config.toml
n_head = 9
n_kv_head = 9
vocab_size = 10998
norm_eps = 1e-05
positions = "learned"
attn_scale = 0.125
parallel_block = false
init = "trunc"
decay_fraction = 0.903
doc_mask = true
train_tokens = 856200000
steps = 6533
MLP neurons of a small language model. Each row is named by its layer, matrix (up: input weights) and neuron, and shows model dimensions 336-431. Each number is 128 + 24 x the weight over its row's rms, rounded and kept within 0 to 255. Numbers have three digits each.
After each neuron's rows, "fires after" lists the tokens most often just before its 100 highest values on Wikipedia text that the model never trained on. A number after a token or word is its count.

L2.up643:108132180145151118101101137088124128185108121167101131125094122106093115083151190151168089133130154105136146092127132107205119158112081110086163116145159127117143123169121124155168116142122149161140130164095184146140138141129143144120122157102136103150140080119134131105177130104117151104
fires after: "," 21, " in" 16, " March" 9, " October" 7, " December" 7, " January" 6

L2.up1394:154141146125117162068109104134117121108162142097079116159108105154172106095120087127172118155128132141133093122154163114159116088150136131141104086129102141143142149114146103160109124123127093135123120109206105133134166156137130080132104141117139113134125172177144161130120127114131114138
fires after: ".\n\n" 64, " |\n\n" 12, "\n\n" 9, ")\n\n" 4

L2.up2014:158129094139143130121118106127131121161139146116117094116160106139135076112144088119104131160103123113131136090182107144160176098131127121173108142112130127111135140118173099188124118118167131107091116088117116119080133106133157102118114134109152114104164133166117121110145134107128157103
fires after: "," 45, " United" 15, " at" 4, " |" 4

L2.up90:123114137145118131088128135125113152100178138143120150147102156139132121139163107102152133137096134114123134120101114174142091077173134109143118107160153128138131125111131143123130166144125122114129121094143144113123122133090136113123106109134095112154118150140125158135152092104149116133
fires after: ".\n\n" 45, "\n\n" 6, "," 4

L2.up19:153172122149166167088140090107139144104164113147150117110105111112114135131143101099110138157153150109136132059150175106123138103158143122126128155116132147127140131129119111149164126114165078174115150155196135076134138128086130140106095117150123127156164169127115091115127135144181146114
fires after: " (" 37, " bronze" 5, "\n\n" 4, " Mean" 4

L2.up958:162131151108129126101191143159124137115145123135124106130143151129167113121121120145104139145135128084118114123112090122151106118135147138177177174076124110120068126072147128116119132110132131131156135108118146160107174137130154081118109112103148139149137087180106122172110122137104136105
fires after: ":" 16, " •" 12, "-" 12, " code" 7, " Density" 5, " a" 4

L2.up796:161108132090128127102131133130132136086126124109122109161087138114126143114126147134157133148138127117081139125145143093096145131146152153140133110120139121131174093127141123063141110116116173116116099132153120136145163150124114096124121110148121131149124114102148111097165148139143157124
fires after: ".\n\n" 24, " |\n\n" 22, "." 13, "\n\n" 4

L2.up888:131152152140100127129169094101128161075088076115152119104112115140087080130105089114129145125127098141109094124171148124108087118168159180133129101130160151133069117082129115106113102131167129102089114114169113146143121114116125113129142121116135095165132098131122120140102149158128138098
fires after: "7" 17, "0" 15, "3" 13, "2" 11, "4" 8